config.toml
num_hidden_layers = 8
hidden_size = 256
num_attention_heads = 4
num_key_value_heads = 4
head_dim = 64
intermediate_size = 1024
vocab_size = 8192
hidden_act = "tanh_gelu"
norm = "layernorm"
norm_place = "pre"
norm_eps = 1e-06
positions = "learned"
qk_norm = false
attn_scale = 0.125
bias = "all"
tie_word_embeddings = true
parallel_block = false
init = "uniform"
init_std_qkv = 0.0406
init_std_o = 0.0
init_std_up = 0.0406
init_std_down = 0.0
optimizer = "muon_variant"
learning_rate = 0.00985
lr_mult_o = 3.0
lr_mult_up = 0.913
beta1 = 0.95
lr_head = 0.0066
warmup_steps = 200
schedule = "wsd"
decay_fraction = 0.827
decay_shape = "linear"
final_lr_fraction = 0.02
batch_tokens = 32768
max_seq_len = 256
doc_mask = true
train_tokens = 276200000
max_steps = 8429
dataset = "wikipedia_en"
MLP neurons of a small language model. Each row is named by its layer, matrix (up: input weights) and neuron, and shows model dimensions 128-223. Each number is 128 + 24 x the weight over its row's rms, rounded and kept within 0 to 255. Numbers have three digits each.
A block is one neuron, or neurons of one layer that tend to fire together. After each block is what it responds to, as a language model described it from the Wikipedia text at the highest values.

L3.up184:124122145108091156131164131093154139139122155126138137178124087125098099137146101147191081092146177125079131122100078111155137152145142087168131148112116142142089147114114114109118144116121122122132156146098103163132126152136171138176122096122095132110113117147128145115162133105132106166
L3.up404:098114160138076148129172140146119100092166125123121115142140125130118165123155127119112130092149150077157138128135115156136096117118126098131123117088113123121132129115166117129133177102119094145121110116129126135183129106103117114083101110111071109189147133134148152121152129161137100177
L3.up407:128130110094109145158170135110103147117110072115114096142122157137153141138080172135158086123130111150137099155123122109121104101166112102109158096124129156121121096128134103107132120108143128175166138135148112110125155132142145129134147137115108131157172143126138105124160084149122114149
L3.up755:157144179124104131125139122092101152073143098108143055104159160087125138124099152146118126136155110122136131165062124135139129083131091176127144106154122173124109129114104121132144142118117143111168133212137116116158171119142145136143152103112131154125150114158139102140181128188093100092
Articles and linkers like an, a, as, to right after was/is/as, strongest at "X (dates) was an English…" biography openings, predicting a noun phrase.

L3.up66:130128140147157129105133149111171101177143105135116107135151134110089151123161129108175134095106133125168124087090152104111142110136119162085119122118153174162135103131135154112119148113104133123112161140161137121122142156146120133142136140153093132112148134118131157155126127163108157169
L3.up148:130116099140138181108150134148184107178139086164090117118124150176119112136110141153137147148128117157162148118129135137109138101161136116141162123143119137100135128065115145119154106152137136166158129118133129114112143157104137123123088110112059111144155117142136132111140117159158126165
L3.up312:099150128168151116120133129151173083116106128108138138079112118126105146120177093120170129120130092107116136101086113098149096114134129103152176126163163148129113110122114157141139096153113125126124159112141180152089123127096134123107094120163118112123141110174086143141127117091156131114
L3.up473:119114154135155068075130136164107064148107129117133135127139113114139098136115133112159130143118122120112163126144149136132088122139144098163128111159154134149118114120162128098137082093097136143107165135146145117072141171113125185150140120117121161125114169099149112094117129092125117111
Short single-consonant or one- or two-letter word pieces inside split proper names and rare words, mostly in names (Cha-t-urvedi, Mat-s-ushita, Ru-t-gers), sometimes common words (fa-c-ulty).

L4.up18:110141088120095156137170106100159123129133112126166131116124157109128129134118122107134145122144116118098091128126137138110112109107100139150143126111125144116101110089125131098129122163128110118113136108155168054142142136134109123127124120142163122122128122094142145138139103148133072147
L4.up55:134133129119118126139138171124117145150098096115130151095135121113125113133153142116132137146105167155144151132132135109118115047134081095149119108140143118138098118099150127139109160119171078104048137149137153124111130111116112083150084155104126087085110150133141138157139112114090123141
L4.up129:138128141119123148123129151158140116186109104104144118155130132106123125142128166146082157108157157111103143124150133137086150132116147151156119110136165126110078109124162121110094083141128099084158119119107108082159159153116101146134152129108140139135101166091136197164165086137118064157
L4.up260:140161123118129165128128080068137144153151106132081151132144137114148110134141120103124143128096112136085154132103101130156078140116155128142140127138135155123184150123072144090120116124140063119121126102103125102152083096136082125151164110159129132126110175084062140129126097109112131141
L4.up341:182150062131118148137184095111124100142165153155131134135121148135132119129153148092114094130161145122087138134123107122116154141124140150100104119091107122104117107131119125159101124140096132092157116117108140140157133166126126098116150113125139135149111145079113126158137102174110100137
L4.up354:127125160108152164130121069129136151129145130156148115124071130092165121155137133131127134147150165087071142126078107157150126130111143161132107151138123157093114118164103107066121090134148147098158114101090098147125096120078114134095160058123133138127142125153132163144111141146122125161
L4.up463:140160138154113148140115137136156119075151114144094145127111160095112105178075124108095168155181167140133154164114172146121164155111144156129108128114137123164125149117122147126097108141172143097145095119100118126146165132130137126135124159085155129117132135120126137111130091139118117155
L4.up518:090113125146093142127133098120132071158101142105136140128126126151153113128115103108164168142094151108080124112137138135095133120115096153081116113110185107226136151113173088110082108136140138156086128101134125147123175132133098144110134126172125084105119143128144163104141124122112086147
L4.up533:106135134167136086128165096159132180130076119157125117116131150143146110143155151140150144136152110092126148207127143173112148103116137135169111202117116096118161149088124097100153115128143126130105143098153078104155115171118120129106144145162133095105148134152131137124130143150160101103
L4.up621:121122126141124124078146142112144124136086126107133118145108184142138129100121123139120150126115127130074145121149118144128137074095128151163151093149143097119105115126136119144158120141115136091139133158096120148158145124153070126130159132146110148128102122098116170130104100121151127150
L4.up657:094147132149146164118162153160112133150127157178083138139126114146143107144125148112149103110146143097137102115162138096143137136144138143160115125147069133133130117136168122133126139139155118124134106100099147133113103173138148157155090137126116145170114139114179161125103125126097143158
L4.up736:161125115134126178163128125112110182131096121093105159157103159099093141173133136125082166135126113113141116171132155094089154140148133086177123171121126108113111145129129108107125115116165079087122129141159116106104138161121143135136122108122118170132135159123143124113110105152145134171
L4.up809:133158091134150175115127111111111125125117146146134161100105171106112160146117129098161129122148127143125132133124153125148168123127095142188176122110164137118114128150098110107135152134105129094106107135089123114129165152106149174128155135125141149122140144099129080128132164141102083119
L4.up812:164157108095118123129151119142136149135120110147128130118120160111123138101144133129143109155143162087102144131124101129150120139124133124173111142122117127123056114165137112118107150149086159128138157106153120085141158109107095132118168101108118156155137091103112160120167139140113056225
L4.up878:099142129115089153128117086127128120111126143083153061168157135128148102140099146087085108145140158157117129139118147117117143156091131155137121141107135153113117112160114122142153146123122109155133120135130128162136133124163116128146093098192095141152139144160102128100125108097127112135
L4.up896:146114177131158083168132135108153150099126105121119174144149136083098113151122140158125171091099140098109107134142143173105155145112131132141164149083147120132123117108076144124128111144094098127132107105103145119133148156111173097092125085136107155104141103151099118168124139135135144178
Final word-pieces that complete multi-token place, country or language names, such as Kanna-da, Ugan-da, Idah-o, United States, Sri Lanka.

L4.up3:166156149123127097083097146149144133142109149091126082151158126124144155151117126133121099141161111174107120118113141148144140152163071130131158089117153146159178113165118107122152169126141113118146099171151104162124104105170143120116121111100157161119113104141151140136133128102110114156
L4.up150:149129139100140081138121136111094152109121140150109101144140125159163124107133136122144113092118093088107075161136122112131178103148124162117177154122129136155149069109127131089121125112104129123169118168168098122080119094085158144122138119151115095119170149121140166133132164116160163149
L4.up195:116111145116098099129106106132124095120122115152113116157123092107143132099125137147105142150146129158143119110175127090144150166167167124124125150139118126104092159100201129138189136167134124134156106094130104136130146168161153130118163100164154157112108147109087145152135097116089138116
L4.up229:152174144123152143088139114095083160147107125133187139119150123119128124091102097084135135106161129163104114144148126110111124145108164120147171127090121157136129107141104114096074150108133156097102127093112139163173119116106142103171166156117162166142110119125144106138119119140154093088
L4.up352:093172149171142127133155147126117150113118109119127152127067107174096144123134161162140121124161128143102123087145143096154079102182122131101113166118117153088087103122125101092101139139097123156126183145165114167103144098186133153107145071130147101178137141114147164179176139139087124139
L4.up524:112130119122141155178177137158085116175124104114110113139161143116139162132106120117153119156119080143123146128128144101140086114129141130095127124136135133129124122132131102095076132086097101129111105137123137169119157121114127135165151167130118150143124110122140099125158085122154091132
L4.up570:145124136120138152115144096131178136111110117124107131169108118112138122174099162070131150153139117120114115102111140155120133161141130135155138092143154145145159120138114108108086116124119116111134075072127100117125159113084162102125142165121101155155160134126149138156106113119157078138
L4.up625:159154131132134120081119130086154096142138165147087149124088141108128140105143112122106117142134110155134153103101159115167170127131116100108144186108193125125133124106118143125170127176119126130176142069143122117140097086143129128127109136111084159111116164115126115152129144107151131115
L4.up686:100095123136151134125181107119125101136152148170147149121125090173138136162124152126128116122109146082149100149076130097150117120128132154116119147156114145171125121133138101138127156117113111144129110128174087146110164138118170173143118164146108144131160177086144145158168066132167112137
L4.up700:147134144109085129128161141101105146130119157133118148137142084155133083123144141135108073116170142132153109111169158128131117163100129122098149147157151112132150155135134149128099098114078140118128114170162107194152095136159166108155138113099107141144123105109113145155127144137100114110
L4.up739:159122112145122162108119132087139102176126125129163121173134165132152115095127111132090090173107122131142135167162151115129128124071167115123155139161110139115132141125155152117122138150114106133155105157161115108163152153132142114137133147150155145119093110131135122164090110127104116148
L4.up808:140139126128101117092168120111118133112100127118099131137160140139144126075155126072147098095119141086106137104118134107151129071130178128104158122167151174113114135149127181080122100077122143150126137135171122210116178136154163114133119129150110131154140149097193146069151117141134082119
L4.up930:126151116104134174110146127116127095123120114139114125108123161096119109114147089160122117148186151152127117104104142119117137125103140123154146132129135140154113117123118153157116117167082105123129162134126094114139169170145154107105072141126156168172122147108146124147102123085133139148
L4.up971:093148155112113113124106157117128155128102127135142125162111126094090133162103145121097197128129109122119148146118124138103154126138115135140106103183167128171138118105181107113116160123119121145156080162148146143137116097130121119169142132172088145140132106107129140147136129111104167146
L4.up977:170132139171122125077138143122118168134099159158136124133159111140155125125121098113126085152125123138080143103114131102137086126107165134101146128156145167153091146170140127092130134108152124110128110115146121121116180096159123122099128154117118158156086072104153155117130132102155137128
L4.up986:132111153139118118152137118147152110118146159109143108109111137098125100167119182136140109127111115110143091109150174093143140145136128161066078156130116135085118102133135109137150101094099123080188132161136119166158124140141135072097123139151115156131097151110118122118108155132163102096
The short function words "as" and "an" (occasionally "a"), mostly after a comma or verb: ", as well as", "served as", "led an".

L2.up517:149147121109132139072158160120135138153132129111155108157160097113085080115139169149120159150132134077120110129128122152102121157118136175131111100125132135124107148156131111110121116147120110119105161160161170109138171138126159143080136109129158167143096109099104104146129136105115155075
Final "=" of a wiki-markup section heading's closing run, e.g. ==History=, ===Gallery==, ====Playoffs===; rarely mid-word pieces.

L2.up100:146092127136162106102136126118122096141128130159156151141140128118124133131100109152118146174066132154137122134083134179130122106123130140121154147144110163125109127129117115112161167155094155097147087113133109188137180121056132099112152157120128150108146121102161147156129110127106089111
Short letter pieces inside words that the tokenizer splits oddly, often names or foreign words, such as k-il-ometres, go-r-ges, Kas-h-gar, Sy-l-vie.

L2.up962:145084103125130081097112107152119122111153109134126097154137120082109089099154115150151093147064128125103099160110141165134111178154127135156134119161187171126177103125118146160160154119150082088143107125128135139154130155090138156105106151130194144103076136097134150103109110118125120183
Hyphens inside compound modifiers and ranges, such as well-known, three-run, ground-based, 18-49, and some opening quotes before quoted phrases.

L3.up136:139074108113142167136094092112091160124105104138146155155132166105125104112122141101111113147138164109141117140089109136115159160120148146095109139081105171115149070105123143102130138115160100129152170132105093156150188116136107115150140136170093147120100125140123110159141179086110138136
L3.up363:141144106134146175150121108128120138112104115149102154176179152089106128152132123124138114155135129150075090127102120172158198143082140137111147132090162142111183124118134114128165126150089148177115130087106118062152126151134134074167125151087109154165101097142116142169091125134096139144
L3.up612:137125109129157170151170108155101126205099097105150143097113133077154127166151148152119145135136116102100131116106132082137140131132149135125130094143103161145131139110139112132121136110151122099114129130114086113145158110157172093071136135112153123107118085105117135150130168111093152108
L3.up677:130124103153160146117140105127081147117120103118117159133086160098145127156109117120115161152145115115118161138077105127146175131136156153142143129132123164119110157172131159122176151154112116124089136129143079096117091146136121108145132108095154086126130125095140091097085099146132162158
Closing equals signs of wiki section headings after the title, e.g. ==History=, ===Eyes==, ==See also=, usually the final one before the line break.

L2.up267:104142159132153184163119103144101140164151157156120126159120183120159128174132121131126095173128124117092111170133107135157100164137140125161153130152122158129093089155126124096136115121145101097171083115096138118131144119171107116131127093101145132156100139127134140125151136155095098154
Final token or last word piece of country, state and nationality names, such as U.S., Ghanaian, Canada, Slovakia, Hong Kong, German.

L3.up289:145075135131102095137158142113135140117094166107130088137093159134132111112111149077153139137128137154112127108144174102124125124122085133121133177161140164077108140138118142124163112171110142118148154151171142164153112138121170089176158118083114151147093111115116110108144155130128102160
L3.up691:121161125088077127091156108160181123140147155127135135138088155114129096154098132109096135106170105114105099125117180124111146106077095170144108137122163138153121133138097142107144129162110129167182133138158158145127163143123154112120148130144088106135118146119147167108141117155157113165
L3.up778:117121157145126092098163143082122101125147132108087161091084098118163104111108112100092154166154142141138111114101155181177127135144111131089148169133137127152082071124155164114176125158144160124143130123120151145101150127126172088161157121119145139147125072153105111140205118130104094126
L3.up842:129102124105123137112156148140165134145112126122107109189109150120114149109139123089110126136147137124134123186119140110097144137080113126150154140143138152106123154116092170129191100117074085122100150144155141154178131124108134080125155136111121152115083104136168115133108138123108121140
The t in n't contractions (don't, couldn't, haven't), often in quotes or titles; also not/no/neither and mid-title words (For You For Me).

L4.up33:123123125122114142135143147127128138146083077124140140165135171131111116143124140113109106117149173094066092133093130119110138149138120128155159163105072139179135083128148123139137115146100132077137142151134111177113152169144117127170111148168132132103111132165082123094141103129101075151
L4.up231:124110146146142137137109095123126134127140124112132121167154100115131124111123148101095095155152156095106165082130131124128118146156105113074128195093136156118156122162144116100122103106148111120144082120096113160149139100097122179161152116131159108083133141140135143158110129138136094129
L4.up253:099079138118080137128170124142150157130076115108132117177117089126098167151118097098138094133161155134094152130111134125130172097152124120146123109145102144140113106122139125161141111139120089102128142112105116140159126087095147116154110113146143135096111131139146116130159126083098112150
L4.up302:115126183156155097107095123148158157140105126163164126120141164131114115126134113112165125123116136104103116162144128120109126163162139083140121164115125109159114155108120148132117165166146117108149166094154128102121190121115119105164147182138136166126127117139119134119090147125124098127
L4.up321:115137152120143124123145131105092121098145135120147146111113133132118133099121150138088111135128113131165145168110144161129134145163080126159127173132133167102135107083137135104107081116115111145134150122072174148107133138116183117147104123139117114094090127144133198129166094131138107104
L4.up340:119125087186124131144145104114145122160143155093133109086080144095127147082100147134155128123148118101096148092124155138134130115122137175108086161134119137121105120192133138121112146121113140163133143161097125123158155148090134182120142133094157128111102161103097138134137083159114124098
L4.up508:083118152131126145123137101102187101146114118114075129176139115178124126093114106126145141136134157133121118165124149130134144113134151164166173130111150118130113162145142135105120100140080162116153110133150074142120147123104100186133121163133127156121159147138133155148107158160115111147
L4.up516:136132164135131102154114084135124118091132131155147148122101119106157101120107146108140155113139156161126117129124103130135083135153129089137100138132103112139105091104107140143114125137128136132111117172128140108152200125123113164156083144124180111084095132126105127155164130171189090142
L4.up574:157131165118129116126106139099120101129101125135111124131110137096116124128147163091146113094132112156152131113120122109105133142132172095125116123123171136112088150088067123150116168156139110157085152101110106115149157175105131161143087146141099112129127129138093146127106130150133118180
L4.up640:167107134139146083163113141077142135088122118152135074150161115121160101152116127159158125148162147141134073166125153134130118158106089132144170152106163160146122155127126157119121118115102120155142165118108103140155112131127140113147151114169124186137126144148131153117036172154139145116
L4.up645:110140106144155158127152126071154134108108131127129091138133146107116123163144141109074101116099166182134160097140171161127129140122137126134151158115177131077147105113148159114171147130089131100136132113122113149124159120178140094139146160108168139128144133156133114094115141114154133116
L4.up730:074107123080113147121119101163128161147134124109105114154132150140106151122102125125150095106159079140114078158133139162128128173131137131130123151124105148105152105109130100145174157101143107148078147113105130137089123153142136146116149125110125155110044116092138161149121100134096148159
L4.up800:182137138119106086155100134134143143135118162148133134126092107140127145127112116129163159157154126113121146124094115119149137136147138095137077104120114100135102141127112138120102151059140127142136120123138116136157109139107140145169110096118141098086119152111089111105132148130167092109
L4.up958:106119137105110162103124093113142119144145162121089147144148117123119122094144134062156151145173189125097115138111175143166156121118138070145117099108100171145106118132130118123126122175171127131123144101138080102124122154124104144127118154134121165153103122173151137107120160151127129126
L4.up960:131156136134082167124099152112109137155092168136076139147134136095118108127102171099175084108127171150106102142078162160147162147102092104125148120102105116095125135152145132115137116178132119096166132119144113116125130158091148134142182114103138143149093117156160126113078121093140131139
L4.up992:101118154135151153140136091098135136146123117161098128134126163105118160085131125109111109101103174146130147153115152123111129127145162133102113136121157107103105096129142155089092134073130078127176180135141096154110122146105061131180113104102137114136131108149107122067087116133121146180
Hyphens inside compounds (Direct-to-video, under-19, Jackson-Hamel) and opening pieces of verbs after to or modals (to di|agnose, could|n't, would cu|lminate), plus -ly adverb endings.

L2.up484:114055157043114181127146115121155124112117126131119120153086161121124119108152097130132116189129131150135115122128111120117154128130118111143152169131159131133118135130106170148134127136098153138159150139136158168157137161107162114149140139108131158122130136107116089166110154154129104149
Words or word pieces in the middle of quoted or listed titles of songs, albums, films and episodes, e.g. Love(d), Father, With(out).

L4.up22:160152159133136106107138147105149092155109129157112102129132141180186136162114112144162101160147177136120123120103130133113134155124121084173113096119149130150152118082143110150126075098095158114147136146134154122158138136102085142116121150112106136118132138128116140129104141131148124101
L4.up64:151095135148165083125129147089087101118125140108121142135149125112121109116119136099129130147173148120170134148117130105097147141151098138130142209093120137112130122146154114093137096165124131126117084150105134172107132094174163137085189135141119149144147123134146149126113166172147111112
L4.up168:097145161127142106112164148133161126105133133141094142095120117169139120095131127138156122114079114165151138133101100085108180131130114161110115127148103135104137088133137139155115151135139104099162141138130121123075129113144134152131071150100116118112139137084141098125154118142118080146
L4.up274:124128117169100169159097145090158132122153077115134142109108152126144097160065140136147129131146067127192110136117144166085109145130145131124116121101158164120107097121117164129099092124145153137144114113111149160163160083143127099135160131138139150107129149139143133158108100161129102140
L4.up333:121117136121129107172134118130187120115154097122119128139108154111130121107106134128126095164118074151120115111148135105103126155104123143166123137110147178170085150127140105118095138126141141180108129129136127134121187146083150110129121104146119118130188102107103165172148138146138110130
L4.up523:108116106106155111151170130161191065144133131120148130096128115161174110128124129112115140144150093159112115108110138166126143128158086154118154174111138135092164141130145102142135119168096125123188112113139142105143141074120125150136111116155094136153150133144117147150119151140101129124
L4.up535:096147157168156132114091100121150114125149113144157101150100145126139147122081041111136124170114121087137158133127167075114090153154095100132129121144155178171167096139142115111091100099119140135131136137079135121099140135079145110112112135145111153095113159119109162165064116114131118085
L4.up573:160088091156085147129113144125185148140171114134101160140107183181098099121120145146157107104118150145136137083094117146105136146156112166145141118134131181088160114124180145126116183129103143143148159097110131137112148132140150120136091097096103126123086117125182084135110141106110167135
L4.up597:118086091115158115130147116120125102125120139122125137151100131176148129118132101123152121146115110120141160109091118129090136105119124133179091104158149164093122099092135153158143140140144130145126065127067134138127116121077147103134092150158162140139125166153130109155138121080097133125
L4.up602:132153140113185163154139101117104097091169127208136104120092130140126126098114132116172113130157111150144129124136115107137090122145146140153111144159165157156115141129101152125080113177132172105122169150137153116086119103089156106095168125120128155111138134111130132117145096125112110149
L4.up662:163168106132132147154103112119126115095137123120128150151102184155160108160139098098146134097103118127144140083126155111118075160136092148137120139114132137142128096138137147137157116131132120101136183129110127139100113139139122161082118147123109106142131136126155152156086114145084176196
L4.up682:097088113115117140123120134134146118118177143114137147133075126137102118138124155166140115149115138126135140149124117067100134167139098137120154146108147181109134118134103080115095120138119179142137127177081123137127070110125132150153137129125129135080125116138117136137111112174145091133
L4.up892:124145182132149118158104161109121146179127114123155147109149114129094108080112094141173156143101113144156118101110118152116095166144126136118118136129137144157083105157139160110101183124098141154178113104097106148126127095145117155173059134131144162115156162120148104163103109165132155083
L4.up907:135154102166166168149086135105084124142116148136136160095108120169151112081108116117114137159164123147166147126102165122139130114135103133141074143111154118122115136144123111167095171128117140130120148095111135105070098121121133144153087127165075131112100167087172154130079140154081108135
L4.up922:119112163166149090158133117095117127138147132202083123170082129102109135107138114088163145102119116103163135110123137084084130119110116137105096121119107143137150131086111100159100144148116161118132098086129099080084116137132138130106115103129094125127114128099134148138133143133119154136
L4.up967:178124137101127128153112153148150144119140127132159152114120116121107153141179113135162129117147135131127154151097180105129103150098118183136138129184128130193094178128132129134106093179114137088157178154125127169127142131126131111143103111135090160119123115136105157120157097127126100115
Short consonant fragments in the middle of a word that was split after its opening syllable, often foreign names or words, e.g. da-r-n, Có-rd-oba, Séba-st-ien, fra-n-çaise.

L3.up317:130161125167110164133131080127071112156121129155136123123135152114174119155118117147104101136132148142130107174128099114115102143141115125187123107104145117141123075157128109112120132153130082092174119102093113103093120131134141134112113147131139131135137116057169102126137129157074099170
L3.up516:106156132193141134169115113154097150115080118136137148143147154098150105182168107120106140137131141102119163114134102134120099097166189119139123149124073098156122138123109152068115091165169103149136158141124117118131130120142113138086137116123106156114120129142140107113136105131133115140
L3.up703:131106170123145134103106105108139107176154120153116124109141121147130078166147114136125099141095116094098104139126150112145136125109126132150135136124132132123116136168101117152141119125117136113150132110127113152139101147135090160101156148131151100109130141086083158126141108177122091147
L3.up732:128158157104109102117158071143127139149101160106153114146115180054182127143127124126073111156119152142089130123112100137132098135121109139190148142137159129127149125120125106130117067114114095108121101116123138128112146108158140178155144118143123150123140142146128134133134135145103073161
Final piece of country names, nationality adjectives, and league acronyms, e.g. Belaru-s, Tibeta-n, United States, Yugosl-av, UE-FA.

L2.up510:135099152172121134153157099125095158121096129126136151144123169121151142114140106142146098120132098132175140132100125134134117138204131131147174156109150174094089111169105090078122131133109105140111113130115138099144144083105177142140146126143142136150126103151101120156140137131146116126
Articles, "as", superlatives and ordinal suffixes that begin a role or rank after "was", "as" or "the", such as "ranked him as a", "the last", "38th season".

L4.up35:103142141121117164150141118111136130143162115182156156173131087093121125093146124089112148159040108105131117116152129130128127114157134110149161146142132115107148162157119129138128097138132120119134088155145115138171154115139112141102117139136125131126158073094100165113146114118082142061
L4.up142:080116171109136164128158086108109141104102111109121169114064125140140123127122172100142132141141107095134129159101125150136157107150120165128094112148120174106143131116098163130131118182114139112142112076152095120134112126091141119143175132086121102175080146102116143166089145155104133129
L4.up160:115179132122124138121135086151142124121117150146121108117106105123093095125165115128106168156156138129145113101094109148118142118114122125131121163158137160087124096122088105115090118110110083090105116112112110107133066136093136160133104145187089137102097119141132164174144129132136132077
L4.up226:150126131134097148123126167188089113107090114116103140157150119155152155122107135117167116179096166095128120105150120140142119159171118141127114118134105116078118116133169089169092123136134120111097150130152161123183100162138099143165098121147141092166138131090140154120126146134116122136
L4.up263:100162131162175176143142161201120146126106113132170159170102154136107176114114136121150149138130121114103085125115149144125152094098105166131163132124160161084147128140124123153127113110099166123132167155128092142143113137144138112114169147100098129127102123107168115122101148132128151119
L4.up276:114152067144176134106136142139146116147086101132142133105101116156128151113119136118137155148134177066133134144122142128096162110099140169134163142138120155107129067076136132130109135114132128137093103170143129181082095108087118117136110127108090116101159129145128101150106115150120107097
L4.up357:164151123119137143100096143126172117139143122161141140137090139070153102065140113109141116122086157130096164157122158103103116148108156130095084144122106130140112138156162135104098078121133119119092114120131135191174127145107143161136170164108117119118088093119134128122106109123158103062
L4.up527:097068126131099116120098122148144120068129123164127149154133109175095089100146129123096129122128133156142119163123110123135160153110184123133110159143127114125105156150132123105183133170101124101130087107127124138153163137127117160115078105159147168107095141124129119149120123144155141093
L4.up612:160136134117199113120145128128113161116121144107113113156130132114105108110129114176141090166109170125129164138129104143146085148161127154131107145125141147145157141142162183135132125119129140108116189129126106099125136101110162120171144114111099124105112155162128146149097152134107143122
L4.up654:110152151174149089081102133136175131174152102155135147125146112133118110125114105110165190186098107121105112121148160151159106136139143144100155167129110176175119150086138097136157105144112135137081081120132110125113097094112078113112145137143130121134148140095124117177104107135140133104
L4.up658:110140193140141182127137170122109159110086094106099169137117133126153081138103135109111141166159098115116145168089125113098099134129170123094133134108101154141108087115122082121111162108140084079084113106106138112121128122105140114171145148151119151143139085127092166142115136107109144157
L4.up737:143136126145104131102120154112141120079097158166081107111137146144121083116110123130108124123146128106118118148104163122120153124124142130114115071131156135122130133151124124140110117106077093175146089113136113082136086136141140147130085137109135099161104152164113146084153160099112121111
L4.up840:136117138151143157149149076108129083134072138107134144119094092158113136151113089092149153131139173101103130119104105140140156148126108116122114131090138147085107131165142156082137102098093104095135155096156155156111103147113130163122102146136137135135149148108100149152106108108150136144
L4.up850:133134141141161146136093104119127130136069119148110094126138164132052142137098108166159135129091108120113175106117165173146117123137158133105125137119107168162136099115086167143114102124152098117143157118102105138119130106139169146125138150116112123078123095142140127169101171066125147166
L4.up914:096116124118115066119118129125139119131095148160138165154090139128063141154134130102138138119127149102109126151109164116129179146121124125098134152178156165120165129142122135141154135156126148099160132166200132131166138185095120104142135116142079129081118104111155134130155141134081118120
L4.up1003:104111150114140111160133122116114133152127106122086126092078135090107122103105146109125132121149090159141111126123146155113134117115156124130134149145109150135150120159069131141149114109120136103107134166133121144063119123111117092149132134148130131143156143145114140130088142160135143125
The final = signs that close Wikipedia section headings, as in ==History== or ===Cast===, usually just before the line break.

L3.up274:108123100177171173159128079125096095152100108141146084099106106097114084105081143129146127142123109109126101118123124165119152148139165136135106109107099181130097106129119156134131136120130117138144124137136197102163107144133153154126115135144156143098106144075122119121147121136150127127
L3.up347:087095122130139139120121091172113126111138126128174139149111130161134156081126140130171118110122120182167103148110140137159131167137139123135096156131122155111129150103139134106110132140130151123133125085113134089108118119111096107124126140135113109143127157123146171138122086122118090139
L3.up685:149139140131149127134134108141111130119205178154124116167121162154113092139122124149117115162163103108116103113113100118093135132131087144137132119131092170106127113122113127123147116146133114112150094129142129073114116107125154114162083156119136117087094115147146126082101172171130107131
L3.up997:166111110115104150130110128188087114106156115138123161122152174119132082134131123120141111161154148137142110128133121167131142145110126151130156134124152115119150134114150108131147117106174121082110117134124130099126119172157108081137081132107120160112132132115121113125165131112127113105
Hyphens joining a first word or prefix to the next part of a compound, such as under-19, full-scale and high-speed; more weakly, table pipe characters and mid-word pieces like st in Sebastián.

L4.up39:100157145119122119117137122118089117123141128143113096140116100100138121152098143124139102152129088137181166117140143141141150160118109154142130123147122155194129152114158080143119130082148137105166124112137119111161138125149140068105131120101124130114108108074117130147132149135146181145
L4.up60:120177186124163097125108106125085136139142105096148132141128167133146110134168126118155109115107091132162149122175126147140129142079095120130084129181084146138112150147067131135100109110093152138068139150165137119145109077148105146128115154112098107103147136139149148191140119135142120080
L4.up82:119112150139122106129159125142092117149166159139172120143158149125117123091174103098163116164120124148117114131152147159178139131151110128132134168167160168148107142107124098145127122136111112124133121180100120126143128096145160091152159108119110126128105119166120114154137094131145141140
L4.up327:161138110169111118094161092127133136107186157097131100133086168161116139094075119103160145153109158180108150105175113147125148100202116126163155148101103139091135162127118122122134118107143150168131126145159135120139146156132124122123134145077127123108090140158119145137142096144105154123
L4.up423:123128173120093152151149122140136160109123159114128161149122112102161150114122092119145090129155128080130163147146120160105142149138116113119074135125096103171144160128098136137140069145140099119093127137107130090183141139118131114145091093117111137159104142129114142158100130133139089156
L4.up427:144115133123134166143158109120139154104150164152135097156144125125101111137095119110084140155148066093116157130106164110119143109098122141106122136138135135130123170167067191114131123128144120113166115136139127108137123140120150141156153135132100091109114160149137171090107117122117119165
L4.up432:134158090120152104122143117146094093135150137141133176102133117164135116127132124115150099162150110123095118158164167098160128150115086107186132114155111151113115134139125101150157136166130140120135133139127135182122123150191097114178121141113151142102124144119108155109139119126143097122
L4.up458:131122147138103135181143162135168118108128100116126115136130150135111129110132149109159145100122108110146111094150133119078150108143165169149151162140169134123153138113105132142153144114137135081114131118133177095114101108102125082151137151105114152133091085128145097129133130143113106153
L4.up526:157124161107112084144099176154108124136131133168140139152148178110150142098102138125189124105105134132153146134125150140090155138124113129106100138104093131138119154126113099086127147157138142109112112162126126137143135055122156125130134134114111086169127093128097175217098141140141095141
L4.up586:137110123136106165108162117118117119127126139109131107141115112084112101111156135124119105132121103134100103166123113184155140117113115163139099150120133178131151154147116149129141106156050151099116143170069093113147120109107145114130149108151153108118076123091151152136155130097146133145
L4.up659:109119151113147149190135137107125126147138189123115109116121125132128122130114102126114117089143127165159110132134115142104141131150101150114131119145102111108131144137156162104113147134125130067128103195091085088150156121139178136149154168114125124123126133137153143115111149167109149108
L4.up718:095132142154125127107120126152111128152142161091126114136117154143132081095144105107128125123111137138112131155142136116152094121151107076156135153115126117161132193118161113178123164182113159148138161140139155136145133074104163159168127121142112120122112115087144149123114128153133145129
L4.up879:130121161130093142137164143079123103124135068126121125109087144128121137081129104089149107139133111160104119107115144103128177145094116114148149147124146129129116101136103174150115107135104141115120123150140188151127112129085185131174168138067141140070132132123119085174133177144111144188
L4.up883:147121117105086115158114134151104118090105107118128161127130146141097087158157162107160092110127116126115086163120138144152135123130135144187123094131085168146120133123112109189129127128077094077118120109118113069175107134155122088139168165095103162081151146091191135124213134122162134181
L4.up937:130125108111126134147145077148116098127164133170131145159169120148165141124164125126132132113125151142128130165097082153161102138103103114148168137152117144168106097137086156189138089164137169136130107129134129091125139113119085094131128104149092126153127110157111167151116109158116092138
L4.up940:159145168101135124153158082116091136143134113112174112111113070110154119121115129133127111114100162122135108114109120105116094068141104132120120141148132137112113100124106110095129106095145154113141152176108146110192144134137131137136113136150195143112094133179122168155115102098131134128
Inner word pieces of multiword proper titles like awards, charts, championships and ranks, e.g. "UK Albums Chart", "All-Star", "Literature Prize".